python train.py --hidden_size=512 --num_key_value_heads=4 --head_dim=128 --qk_norm=true --bias="all" --init="normal" --init_std_up=0.0155 --beta1=0.93 --weight_decay=0.0 --max_grad_norm=0.5 --warmup_steps=0 --schedule="cos" --max_steps=13291 --dataset="wikipedia_en"
MLP neurons of a small language model. Each row is named by its layer, matrix (down: output weights) and neuron, and shows model dimensions 176-271. Each number is 128 + 24 x the weight over its row's rms, rounded and kept within 0 to 255. Numbers have three digits each.
Before each neuron's rows, "fires before" lists the tokens most often just after its 100 highest values on Wikipedia text that the model never trained on.

fires before: "\n", "\n\n"
L6.down775:112138077094100107117133157104139158099117105116099145066121158155116117127143119123132127106140117154116111101071122126131129125104144205132143135148154127120122097084119185087088113151146108153136125108134150123122124130093120135125112122083131091108113130108082129125080100105158160095

fires before: ") ", ", ", ". ", "\n", ")", "; "
L6.down199:104119094104116123100139141103156155173135137175148161165148114136134111161151153086141116161109112159077063107146111095105100153149163124177180134138169152123089119123120149137114117144167130144138142099130140150181109161143126163130128154156137106087090107164117102123171096109129108133

fires before: "\n", "\n\n", "a "
L4.down1049:148142138131130134098158114113148114091161116114130062133119127110116141095128101123098118113115089137133111123118093091111131145115126143100105125105131139098141179160111138153169134095090127096106080146110136148128101081162145125130140134111075090131136142134109088108190132137117172113

fires before: "\n", "\n\n", "| ", "s", "===", ": "
L4.down1412:179091138157097078096134142121117148131120098135143115091120146176151124099155088112158125131147146169114102103118134103148131156109152104142134118142102117141131091107114147140097122140155147141137130127117122121123093166105152100127089185106109150148143119119117120171160155131109102082

fires before: "| ", ".", "–", "– ", "-", "; "
L4.down605:154119084119142123130145104174171134147094126116113098117134185095062130137097123118132143113140122096175116132122159137117127102104146116143097161172122108125066151120092130101155140119138147104105126139095091126150185090102157142152127160111140142141093131166123161111125099160149096151

fires before: "| ", "% ", "|", ", "
L4.down1976:136114114156144114118104172161108113137128141123139108133117120162100065095110071132113145068095101132119141143128126095117123096161125171117099151154092153171146105096122125145128138105133153117106146098130150141126138145142146143157090128149120145139145136102121116128139115110099131104

fires before: "| ", "|", "–"
L4.down1039:178093102165128098145157137126074178117116104123131157103115135134124154154093143148127103111142116101115111161074157118164109139116145134135138170183150131127102137121117155176152117120096136128104116136133143092129138137169141125098121131117125146122131115138120105122145136126112155092

fires before: "7 ", ",", "8 ", "6 ", "2 ", "5 "
L6.down1311:139178121113139190151109119126152133114140138131133123131109131108166138121139097090068143122099141082129139119129075153105133122058130136122128126117128136157145094137130125156075158123144126138159142118131147143113129084114143128080142140159134087116149148105069128118155142091142100132

fires before: "\n", "=="
L4.down66:108119122105106099106139112133109091137114180128110128119151150106119139135151114151151165118135100131107080102116122139145105120114147078121111141188104162088104116086133134171175140147102141126114129110136172136115161068105150105115122125096130134132126137094114081111178117104117076095

fires before: "| ", "% ", ", ", "±", "\n"
L6.down1051:113131128106111110145073158170140108110147117165126166107114112126086150141122147121172154115106098114124100128112141151080103110118126144098088140130126170097091087117149099124123096110139136156108128126156112079160147129133129177116134169128115111109128138086090124154161117143134189134

fires before: "| ", ".", "; "
L4.down1565:129062120101120131153131116174118157140104138113118141145154148095139117146138097113138134122095128152155123109135114156130145146130120165129109150142103133099123153167081133092127102130130090087086120161143129171114154128138177133135136133137128126071145123147139122157128142085101136135

fires before: "s ", "| "
L6.down1500:158119145085139146153161085089139109117104134148111128123134118090136130130183158136116155145122090130108103105133106133123119106183141161151169154122113092111134092112123135130108108098164111145106139113101163087126122091172108127119144154113105129121122183103181105120117124089150138051

fires before: "| ", ", ", "(", ". ", "–"
L4.down454:086095123083151101112103144136109108134146122135133105079121119133154131142131146088154126154144135096131138111054082115124099098104154122135101099094112145117125148128112145182154168096155106096131123112171137080059098135163157097094126118137122122115111114145105142087165140123148107112

fires before: "\n", ": ", "==", "and ", "| "
L6.down1210:161141095131130104076169139139131108130131134090097130121112126124131152094103169133093159094150134114116086139128084118149128138135100098153154136123124137129140134124135094165115122144120191173089129126160092121091076190161108147131137091118079147130136134078142093135141140142143133120

fires before: "the ", "his ", "00 ", "a ", "30 "
L4.down1272:129140149110127118132108129112172125140109124146125091110117109141137099140131141135118114103091125100118121153113136119117130152101147127135114095097130170114102097102082102111145157171136070101108090145158114121167107090108122121119120114138150150114112106136142136133148152114115090078

fires before: "in ", "and ", "for ", "– ", "to "
L4.down875:128092131156100082134121153128138124084112119133151116134148160141112149121117126111133108114131131116147081163088096116173149147129108148169148129147119093132136143101133114086115136125137142123155084115083180117151159081115133167120152125173073165140115114148085137127129137146109135134

fires before: "| ", "|", "0 ", "af"
L4.down1566:130089090114105136126111143162113149149124122118148123103103098134172162123117140129153147094126145153139114082121186173106169109141135114100124112151120122179141097153159093150093102151122153140146197161090144104093128138121090170129116112151115103130116133147126109109126134173137162112

fires before: "| ", "|", "January ", "July ", "December "
L4.down1045:148145145142169064104125114144137136174115114171117124128123139105154125155129132137135114116122142155164084123139109110100173108107143142116151108115116109118130099129060145155147119106111108131088156162135141138146126129144117155150122170129127125071132101180141146155131146112112162122

fires before: "to ", "with ", "by "
L6.down950:125152127141159151128139091117147166155132149089156125118123137100177090113141125161127117146133097081097111110077141075152140103110107107118126118142111170114123101104154069090113144139094089180151090142094123172096136119133157138136192098103121155161118136142117106129160125081087133106

fires before: "\n", "| ", "–"
L4.down1020:129134128130141136096119134106130101139086115122143098126124145147122131086131120119174108124144145148160152096111127150096085142100114130103090107119120115083137104095139085152129144130119079130142110122127142117121114079129094139124093120150148155138141129136098143140116106098047157158

fires before: "on ", "-", "in "
L6.down1717:119124105104127159159137105118106108143121122094083146131122170121102142147141149108104094130109127160119165130147114105103100150109138152131117130133139130101186107184132105118132153119116096139135127137088172094124124096115141123127150134109138134124127137096110136113130128127116121129

fires before: "″", "|", ".", "of ", ":"
L6.down1376:167104144132142107097120112138103139107103167126165124095146145140083122112159152146110146123145110117101137112157136157109093125131163132131059101163128116189097133095145152109115101116167104185109152111129141150132125128188159120118122131147101132126175073176163100162105087159094132049

fires before: ". ", ", ", ".", "(", "in "
L4.down1497:102124128089140148127097113114121155131145080127122097159123136141131138188147110086131117174120141145103093100138116095113123143123129141103130145131120133164147125090143134160152118127138147125145096097111133109180139121120125157120159100149145114108090106134181134106131094178134095151

fires before: "| ", "″", "= ", "3", "2"
L4.down246:137125111109103147101149152171080126114131124132130101115054152137113163128108099089154146154136154144087140167131142121139118110115128144139157128161147083125130115152135073145140097129100146095154158125133123127122123086115120165094154114151120096147114152137085098116110098094099134161

fires before: "| ", "|"
L4.down1264:127134136111076132092153105144125152162094157096129139080119124092104184135136150144141130141155107158177117160135144144087104186112133109121102099156128159102093130140158132112083114123095143185091137124125108108145079143112162128140122110104135114097103169073136143104141091105130121104

fires before: "| ", "; ", ", "
L6.down974:140060121133085117096097144146145152101124031140160124132093125171146103099136150138142091115121088142098097108133100153086127161121142121104111132117146135137131155157136126122140100159142137142130107097061130138115140130151116152133086161130163166123113124197150126109130112093113129098

fires before: "\n", "\n\n"
L6.down586:155146132134150139111151087111139131140141093169140140133136114117110131107142173127098106110089136140098145134085161126113132135102125130124150097135072134138090145120166063139141137149100132134111177104094154147102111102137114136114131135144169113129114105132095132144085177116125130082

fires before: "of ", "to ", "in ", "from ", "| ", "for "
L6.down1185:109064120078126101103153122151101096155081162147116156114141086082092109137094113128115061089091134127124099137158134132143162106119161146130136160123160127137128096107112131153145126127107148149139131111171132113069119089095156139119130151149121137131126109156142118162128145120128142122

fires before: "| ", "/ ", ": "
L4.down723:108124119079151116124116127138094112111111102155109097099072139121196143099110139100108112131133113119136120128153138154095123188120131127101135082146104176144114142127124169149117110093129127180117096123129154150083130119138125171127121091139094110140108145098153078163121114156093164144

fires before: ", ", ": ", "s ", "\n", ".", ". "
L6.down337:098171106150126165122146091131127112134114110120114130155095115138138122132101114075150121098122139112146107105067131136114156137100159152112104148136100139112148116114143091137147121095140144130092134147130119148143142113151131115092150114135071120171125112123182100089138114172119142142

fires before: "- ", "| ", "100"
L4.down209:082152134134128118115097116148149128103106139139105148102105123137119142112094136137144120131125111140140131121105114113142140133173088077151096108097099175135112143084127098131070120124099103129111121136144093116025099099120116102129133105113109134093147120104100159102109159130122134121

fires before: ", ", ".", ". ", "\" ", "-"
L6.down1270:077137095117102110098137140077143131175120095128137123121116076115102161145123160120131130152166115124138092114152117097133120083115148125141123104153161171120113093107108174106124167150144148135131134087121135139117115156053105141136105145200138148105171142144135108147140135083123107124

fires before: "\n", "."
L6.down1351:099105108140160164112105118127096149125118115121114077098147118116178107108125143163129141122124101122150146103087131123121137098140150164116127106091112139146104131140145134142128109132171138096122083123075121092101161120131131153108110086094165144104137118103170093123116093128113118109

fires before: "\n", "| ", "|", "."
L4.down1677:126108153154105142087127093174105056108084110133120142120164067126126129117129121131121090106156133148109149119128094102125133123116113143129150151134135151185101153116178166144118105088152134122129113136149111129094151142102168075187137143113132115150144133101130131131140084119081127111

fires before: "| ", "|", ","
L4.down1993:113130132119152141137075144091093108119082095115097126166126119116103165124134128136148092109161118137099197075109070136148142130127102047152160111108112169121159134140163119120131147123130100080100143140092134093135147134123143130127105120086160128123125128125127087168113149145137125072

fires before: "\n"
L6.down1997:136167158152088101146129111191136131121116111117112127117099133152172127135135139070154125147135130152141118098110097109069112131085191068100129115163134127123141116128125105169134147111129142123161154134121173165144127152150154139151138125096152098114134085115145112108095123110104101108

fires before: "| ", "\n", ") "
L6.down920:109121080103107146072130147136134138174128145116138128112153118118100110151112127195088135128144151129124118073082089084135114095168131142120089143109141112153139151133123144100128176156107111111130146148164088087130147114115144163097128093125120117154121127102136100155117062133146107142

fires before: "| ", "\n", "1 "
L4.down77:150115130132120116122172140105112171095097113125148055129123136153111119089176110161135144149148102153145122111144100105124097110122114127107110155102101138127093147141128182112109130107120107160154116134125101112143114144123105164112146152089096104121112107142130106133137123118093130115

fires before: "| ", ": ", "of ", "("
L4.down923:111128113132100131111127159111130120132143141151142101115118123114138158130118137111090115146144123169117114134100106114114106129165154124107109117096148122148095155132159095121170120132114146175147175124126131109085162098117162147120135140120084136101107098136147124134162152153096090101

fires before: "a ", "the ", "an "
L4.down451:117104128076112143120128090141165117132135143134101080140111133125121141140133117096091122128134127132141144147156073145142128135112155129103152128083166136135104096135140107129121130134153110140135124121101110099153152086120180148116116148125108153123155097117111143142107157096119170138

fires before: "\n", "| ", " ", "\n\n"
L4.down1443:121143130143076176139103136133121137102107101145103132109115141085151127125150098153097130096169104175086107113085152081145119132128135164108172103160147133139093129102121110176191171100103149186155172133074152106163098110085134134124108146137167109185108130118155151122129105162156147146

fires before: "s ", "\n", "\n\n", "t "
L4.down120:086125087155133128087112132113148093120176145164117109137128109152112152157115109123178116153100125113130122116124131125069132194143198130174113163094160107119131158118142093144112130149129117110108077103103161141166107109148147107116173136158077148174081090140119139144127130102118106145

fires before: "to ", "in ", "by ", "on ", "at "
L6.down2:146123141126107158121152107118156165098123128125155100083104109105091102125133124149127142099091172115119143123105114117157124154121134115092151114142142129114127094084096101134096119121137123156125124142201136117147135121091166098127130105144138125172085117139125071069123121094101161172

fires before: "\n", "\n\n", "| ", "=="
L4.down1695:167125140114122170108099109094111137125165140149147103135115113106137114111144124141076119136109120117116150144113075139138128144174131093105104154136120122120154140069133117127144167123130131149115096123117113147182167106151154114121157128131142087125142136140094160120116143155148085107

fires before: ", ", ". ", ".", "s "
L6.down929:099127146113179156120147159125126078137126097119108111167138121104128154100104157116116145112128141135096148120096094086057091133134149091164146095111113135110120125159155138135099134139116087148141113156138131133082133138133111080133131105126103063117087178108103173124103109125103153169

fires before: "| ", "(", ", ", "was ", "is ", "|"
L6.down69:119143115086153136108082097124128111111091103123071143103110135115142101108144121085101161122144134127122134128135152105108126109107103113127141121133131151146148097118122110111091146103102112127117121154153154111099101122156165137167108108184129113135179129153106118164162151129103171130

fires before: "| ", "|"
L4.down1034:072103121105133142082126147130132181148134089139152118093121099127148105191141154133124146122116102099151125110082076126125112117131130156089096169161127196110134111106116131102105118100134099106096100141129124114117106114143115143130109191131171125153118149131127110125104126112130136105

fires before: "\n", "- ", "\n\n", "| "
L4.down75:117130135115156110128119178157167144140136103135116132140115126139140134108137127109099129169138108136136110127185134094128204169132095126133109101141156118117097133100123145120104141141116155143124093126094113147179129096142116122153092144124150082136159113190075119144106112140091074115

fires before: "on ", "to ", "in ", "from ", "as ", "by "
L6.down1853:145180099124114059169090118138158096135089125078124167082110124142192152140155143140152108092103121112111122099092151137083142120115133116083109126120149133137121070163102103131082154109132112123121129188100162125120143128167145114150110123124158083115175121089113146115105104102148135106

fires before: "| ", "|"
L4.down634:112105132087142129118130140085127089152091102164095155108110104180141115131124113146147076147093109156124113062100138127111124134147126112099102137182131152126176121154149131166127116152104133125096194153136134124141091141070133155172084137128138109123127153115094129185126126111109165167

fires before: ", ", "in ", "to ", "on "
L6.down813:192142104121124166107145155096146108133146105135121131117160097132106118142137174138121073113110138125082159122144101117150118170153128121098095176094102133079163173138117123091124134099110118107115141115146125099149151104103128110112127114141130117121161137158150163127130106112129120115

fires before: "| ", "|", "(", "m "
L4.down763:079124154131140115134093116129083154133084099113140112084169164138111139137107147183165158111099137142125107110133114099150149161104145183113117120151156127137122141163116123133109148114072140112141129173094122105122123109114130107111106113116159178104124138165095126131116111112131117125

fires before: ".", "of ", "States ", "States", "| "
L6.down1482:121156128103123169129141140113143142127161108130166168130163140115151141130096098146138144134165135175190158112133113164135153134130122119125163149124170132127117156162133157111124130159124122163122147167129141120113099150141119162115154134118146088111115081167084119162107166108137129083

fires before: "| ", "|", ".", "–"
L4.down1217:160127137098182148166120167106178118113096140178110145135145106130139150150178115158141146193107120114131149109139128139124181096087110114092111099151128134142127171154170115129156115112087117140140139117134104101110114154094089089078135148109146166120138107166136120080148101144165118143

fires before: "\n", "\n\n"
L4.down1858:124124131104125110119111106112107163138139100128148114129109179089110115136127149107100106111133124155142132172118154104119115130141129186137129132125153104154150123161135130167142097084140128192121122150090147098146139109121145155129144166130155172087139079139139094110142095160124103121

fires before: "|", "| "
L6.down865:108102102109096150066138135110132108133115112151119178078108146155144151097098156113098127111115104127114153122135129081127116119099139134125138127107142159160101123114130109101105103170150132147125141154065152125122082130107122128154144084139090150123085096132099166132130131176112126160

fires before: "| ", "199", "0 ", ".", "195"
L4.down179:092136137173127148159101089024111162115081127115124128113161106102099154156144128130101086124135124129088121146110114145101111130125124088157152149100150107126139109121146119093115158111126090152093190111144114140152118112090122088116154094076142117142159095126124186107124136116150140156

fires before: "\n", "|", "| ", "."
L4.down1143:157134124139073163109106179127134088134135128137166126153109129132142118125125101137095171068108105148060082127131120130140152137150101125147155064128092111128084110125149138100095135126130146131162142133161151135221099135105105149126108126096108140112118108107107102109155141129102117172

fires before: "of ", "==", "and "
L4.down649:163139111125137122129101124121119101143158149132142129157162160097149136148114127097108117102083145125126145167078098162136108126156134163168088131148145086114157147134143123110158122124141124148110099122122137109099126118106131144069120110137119112131128136127105142104082131095109124154

fires before: "by ", "in ", "to ", "as ", "on ", "at "
L4.down200:103114171136125135117113122134142143096160144120171108126139130133106130140155154136125119126113140116117123108151099113141113172127132140094142118099153138155120103125107126123104130101075161140142097103117102104166152150062126123101148087133114101094115129118123127097126126116121165103

fires before: "by ", "in ", "and "
L6.down158:119150116136131143173128111147118122108125149126153169115146132151156088108150146132122105074149118142125123135084129145134105130125149130080117120151124100106175144177111153130112107165083139101105105143160116118131121140110151123122138122056140116113093159142135119078072120161120111171

fires before: "by ", "in ", "on ", "by", "at "
L4.down117:126163136139121118101162135118102160109138124136156122110126101146123149129131129139150099100116105134111124134124084117114104146154142126141142159103113111088105115157150059162138100138105127090154140141145105149128110103075133150105125105107137114120075143115121100137095100134102141160

fires before: "s "
L4.down1044:089138111098130149118126150123124116127069160127128129148151140138111148137144127105094123081115124165104163160092130160115113149102213146113146123153101135100139149117103114126147105128111150121147094110133138109130078128100113148159174119087129184134177143142109152129131155112150131136

fires before: "| ", ".", "a ", "man ", "on "
L6.down417:092157142115163131126141116138136101126134114180130133166138134125132160139166126122143145132143102170172155181141142099140121105107148158098096166133119133118121133086130137143129108156170125131148114117122117103108125094122109146115134135101107109127133102153122122131142132170150107162

fires before: "| ", "|"
L4.down815:138117175161109072098138136096133108110134128171108143090168136098087135130134129129132117134125185152157151153129161121111115150132139120133119175120123160133173152108179116141124110149111155141144160131138082151106134157142153101131111155125136138143176118084118093118168149142188127139

fires before: "| ", "|", "of "
L6.down719:128109162117154132146128152105171113132131148156127148124133128120114120153130126062093144142143109153130125116140122112069107145114141172108079131129135103139117111105153106128103145132095118091153095100147116110100147150081142105143143135087154101111140130138145110123120138112162128078

fires before: ".", "–", ",", "1 "
L6.down1395:161147148095116150110103101135168141128144129088136110120066130121118090134123111172084140112131129139144096105115137129126176142095092124128140152104116099138111114134124147112146113129079125125128176125140132140150111106140101070112144183125128101146090114168116121118099102122093123094

fires before: "|", "\n", "| ", "\n\n"
L6.down320:081144143098088109105117158138169133116144081102065131104140125133103143145168120131146132153106155158118122145104135137127119129116108156119124088143107123107113140145093126090090121156069132115100168151147129127136093103146101129126106117119107150090150119136115130108106166153126179096

fires before: "| ", "\n", "\" ", "(", "; "
L6.down1200:128149146154105133135128150108102137100075068075107117116117154103115129126129129098150118143139098087104096108110110105136139153108110134099107117183070122107146117133120077140153150093149107127152131110101172087189123122138075144121114111133089122120138117154122116153142095111105157078

fires before: ", ", "\" ", ". ", "\n"
L6.down911:103168121140155116118103124157115112128126099145159101125113140073182117080102190051146132143120134082119120075132142090077137154149160130145122149142096123121189129148137108181128064143104114137141110144139132076112144152149175103152128123143134170077108159147110087115152119104107151155

fires before: "- ", "= "
L4.down299:105087148113133087110102117126126081113102116125124137095114106158131129134135166119172090109116120169122098102125159120148114118118145104095119142136097134096128131123152161137122120106084104124133119127121092120000141087147103167136124087140129092098129142101127079137131115147140126100

fires before: "| ", ". ", ", ", ") ", ": "
L6.down458:124136111151096105110133127136158126105102136103127093152123108102141146129129146094136127128115123121136094133122142161050069144107146129112145151119129121101122122091127109116142143147162112116092141151112103114075104129121157146112091145111100149121092125101130115123123095074126139131

fires before: "- "
L4.down1268:164125149145134155096091141180157123146140108149085096179166201120102137109073142134119142166108111100115126117128098129113148125164087190116091138124091074064123121133132119120091150114097143115138110109113120131211137140137134140153133145135148125112107136172125094154081151150101140150

fires before: "of ", "s ", "for "
L6.down1414:052115148148135104100132136054141125134114141123139160156107114123127155119103122106126121146148100084101160108164115141095134100135137125093148115105092160126170106148158164133104118101100123165149139128133158119136110134109143164144107125175125085101184126135114149143072136081107132124

fires before: ", ", ". ", "\n", "\n\n", "."
L6.down847:081097125114084127099118129101129163109082082178139148146157125123110112136122123136118159146113100111089118114145115083124106122122123117105111075116164132091100114134099083121119122178112111153174136106126107139097087153156162123120142125110156123151113099155093092153122104127142097085

fires before: "s ", "is ", "\n"
L6.down1603:117103123105122146087169178166151149108140144130150094151117105146118110111097155106125124092137165115169149177149093103109108129113131156120111166143088105127150127160092146162126161063105087139107127133093125140136105148127125153124134106093166140111111141153117199090158144108117165151

fires before: "\n", "\n\n"
L6.down896:168065127133129145135120145144137123163123154115160155132132170162130144103087109102140084123125132151103152119138098123114133132147116165105127126124139120083121102123141169182114126150111132106140149157156157171132128071148136132106118136083137128166138119165122131157112165122104149143

fires before: "that ", "to ", "the ", "a ", "his "
L4.down1729:122159151134133123113139130161093103100110133125101124096145155146116147132151159146139119086126131122129058156136117102090134193103113124164153136092156104115137161111140133163182120088103119060100143162119125137143142108127126105103105157142102128127099147105087087120142151128124177144

fires before: "\n\n", "under "
L6.down1558:180145143151142135080138123086173083094114124102125107148143138119123125095142148164087121120097131118108094118128113150132136119110083145127126102084104130095147148114117143098110090118107127108088132100126141122106150105123087102118134167156097123163111099152080143138183134104115155139

fires before: "of ", "for ", "and "
L6.down713:114155156043146113112111132110122107083089078153147113108115109096153142138124111118143094143121150127126106124107134123079125135080156126098102124068153138103130137112114173139124179108025133130131122163144100144082156129103112143133138118111141119145129127140084111111113135137099130115

fires before: ": ", "| ", "; ", "\n"
L4.down1813:141119179141124112093153078122129123117116132142121156107166120086120110178138158130108134123077076157056116146130133134130150165160148143097139168119139117131112104092127145139098087125088136126192152106128129132106139071117156118138089117142129118154064092136144127137118128156158128102

fires before: ",", "2"
L6.down1542:080145137105109153122117148127114148109135121175109112147102141112107097108153128124125116089103131079143080158138113119145096127100125131162130152120153119131110106141129116131131105119142124096121152157094166121114092132121069155141109113095103108148121136117117104148114115112152147111

fires before: "s ", "s", "\n\n", "\n  ", "\n"
L4.down1157:127098158180100158123103125184131120102118083162120182138135100115077176166154142129137148143118115145077105108136143113095177115144137120093158121097100121111101122090127121114135145138151123136130145135141101133142171141117116102121147118108142186131099141157129137113124100134131126110

fires before: "| ", "(", ".", "|"
L4.down172:120146098137107156141086153112150184122139136105141123143099120099145151133181131143097101153123129105128147133121127085126151131103141089128150089119127138102130143103128101115131137144131120149138136137139116126111136108169136102169116123148120161109149131155138127118136164141137128109

fires before: "| ", "and ", "in ", "|"
L6.down421:156126119113134105138108128136150125105115067130148124153132136131152139150063126147155142171147097140126115107137110124097134147110139123142128120148114098156131128088134133108129125130129121125129146117082117150135146164131147130103101164131087114139095085178178149126143128128100132148

fires before: "| ", "the ", "0 "
L4.down589:177138137173119064134116144125085159149164119128133128109122111147139162138151098104128108113098178095134148165106134127100108127083143148136129166141106132148093133103098171130114110134118140149111138136154111151174130105143133113107135140118125142145144119099148147119155131109132130121

fires before: "\n", "\n\n", "to ", "200", "202"
L4.down1450:134138118123091166115112127147175147110163167131130144139135118122168127112123091167126130117147159132091165124163134155094088131151105144080114141105068121177127109129120124135135082106170143148136110113069115113095197138154161083124133117149126121124097136115170077144106080127111112095

fires before: "the ", ", ", "he ", "it ", "there "
L6.down587:136128071106091142113151155156092094133145144096130096096152147125093104096126137160146151124115135097124122147099098113103129118112116111114150124108136131075136073119111108116143138141088131119158140104144138127114141086111102126083120114117134143126164124143089126150114134157145107129

fires before: "of ", "| ", "|", ": ", "″"
L4.down1468:121177131093123108165145102130131115157119158141141113126115154150099124146113088155137146154160159101129141132149139130119107137098162119091096067170176100122123129077160119102126098123119097116155175174121091120127082110153156118115138128082141190126110149119162122140114118138077123122

fires before: "- ", "==", "== ", "==="
L4.down1073:133129192129153104101121146136119162118134105120124141127135113153105129081123130133136133155129076097101117110118142129124128113126102128147100118116088154114097082122103115151145092118118100109102099158125100111000092084134092144123121150111164134112108154156179130132113114117108120101

fires before: "\n", "\n\n"
L4.down1845:108127140173109156113101145120127142133127133165149167139137138156153154127116108094198104121107143144133119100103128135098144165113131146159113130123123130074157110159113104166120164134061107109101126122121124124139114119130179125162171131149155126081164127177158130133155134077113175136

fires before: "| ", ",", ":", "–", "."
L4.down65:136068129123114146087118149130106124123097122123108108155112122116176121139132107163109164089142100125094079108114131137115146138103083122121126129153094135104129128122107167123136135126104115120125132136152140120106065138170141163124133083070119117119098125129115126118102137145119122102

fires before: "s ", "hom"
L4.down365:126145169131145090117122100126111100178161109136110120127131131142164139120122104152120152102118111150127154122128129102139137138139144130124107177115112116117145102157130134079105157146134148163087153167101140082130077137149110117149138150137115126131152157164116110191125143085074160114

fires before: "| "
L4.down1231:144079102109119141099164152099136132136132140124125145129144133108107123090151154111148154083089160124082121092137094177137141123117100115106126124106113145085115144114147103162110142073124132108067134169111089172113148124106174158120098116135162171143169146142102152100148084122145126069

fires before: "| ", "==", "===", "- ", "=== "
L4.down473:101167128185139137171140145186169164116140099125097108098130129142129133099138120095127120135129081111096110121115112153115112121134139105133131107104157127102148149089127136130100101104116137082126118163157090116195141129148081119099109111126163132138153083143101091145121126151121120088

fires before: "\n", "the ", "\n\n", "been ", "."
L4.down69:160107086162154116131108165130133129163107160086108113132126149110128122094087125096078100076122132061117149108138123129157129099123115164157125121074147138108167129131137147104083128111116158148135100087154125149127134111135074121174157121134077127145088156069168111105175126164116077129

fires before: ", ", "the ", "he ", "it "
L6.down489:128094136134096105089133154130124096111091148089116093088142106133164103098128104142106150162112113060110144154112120124127131120126106111160084132133143140093096113100139123122130115152134116116131138146143140118143128088167160123095169121106148097139113083123140108155141125138153143157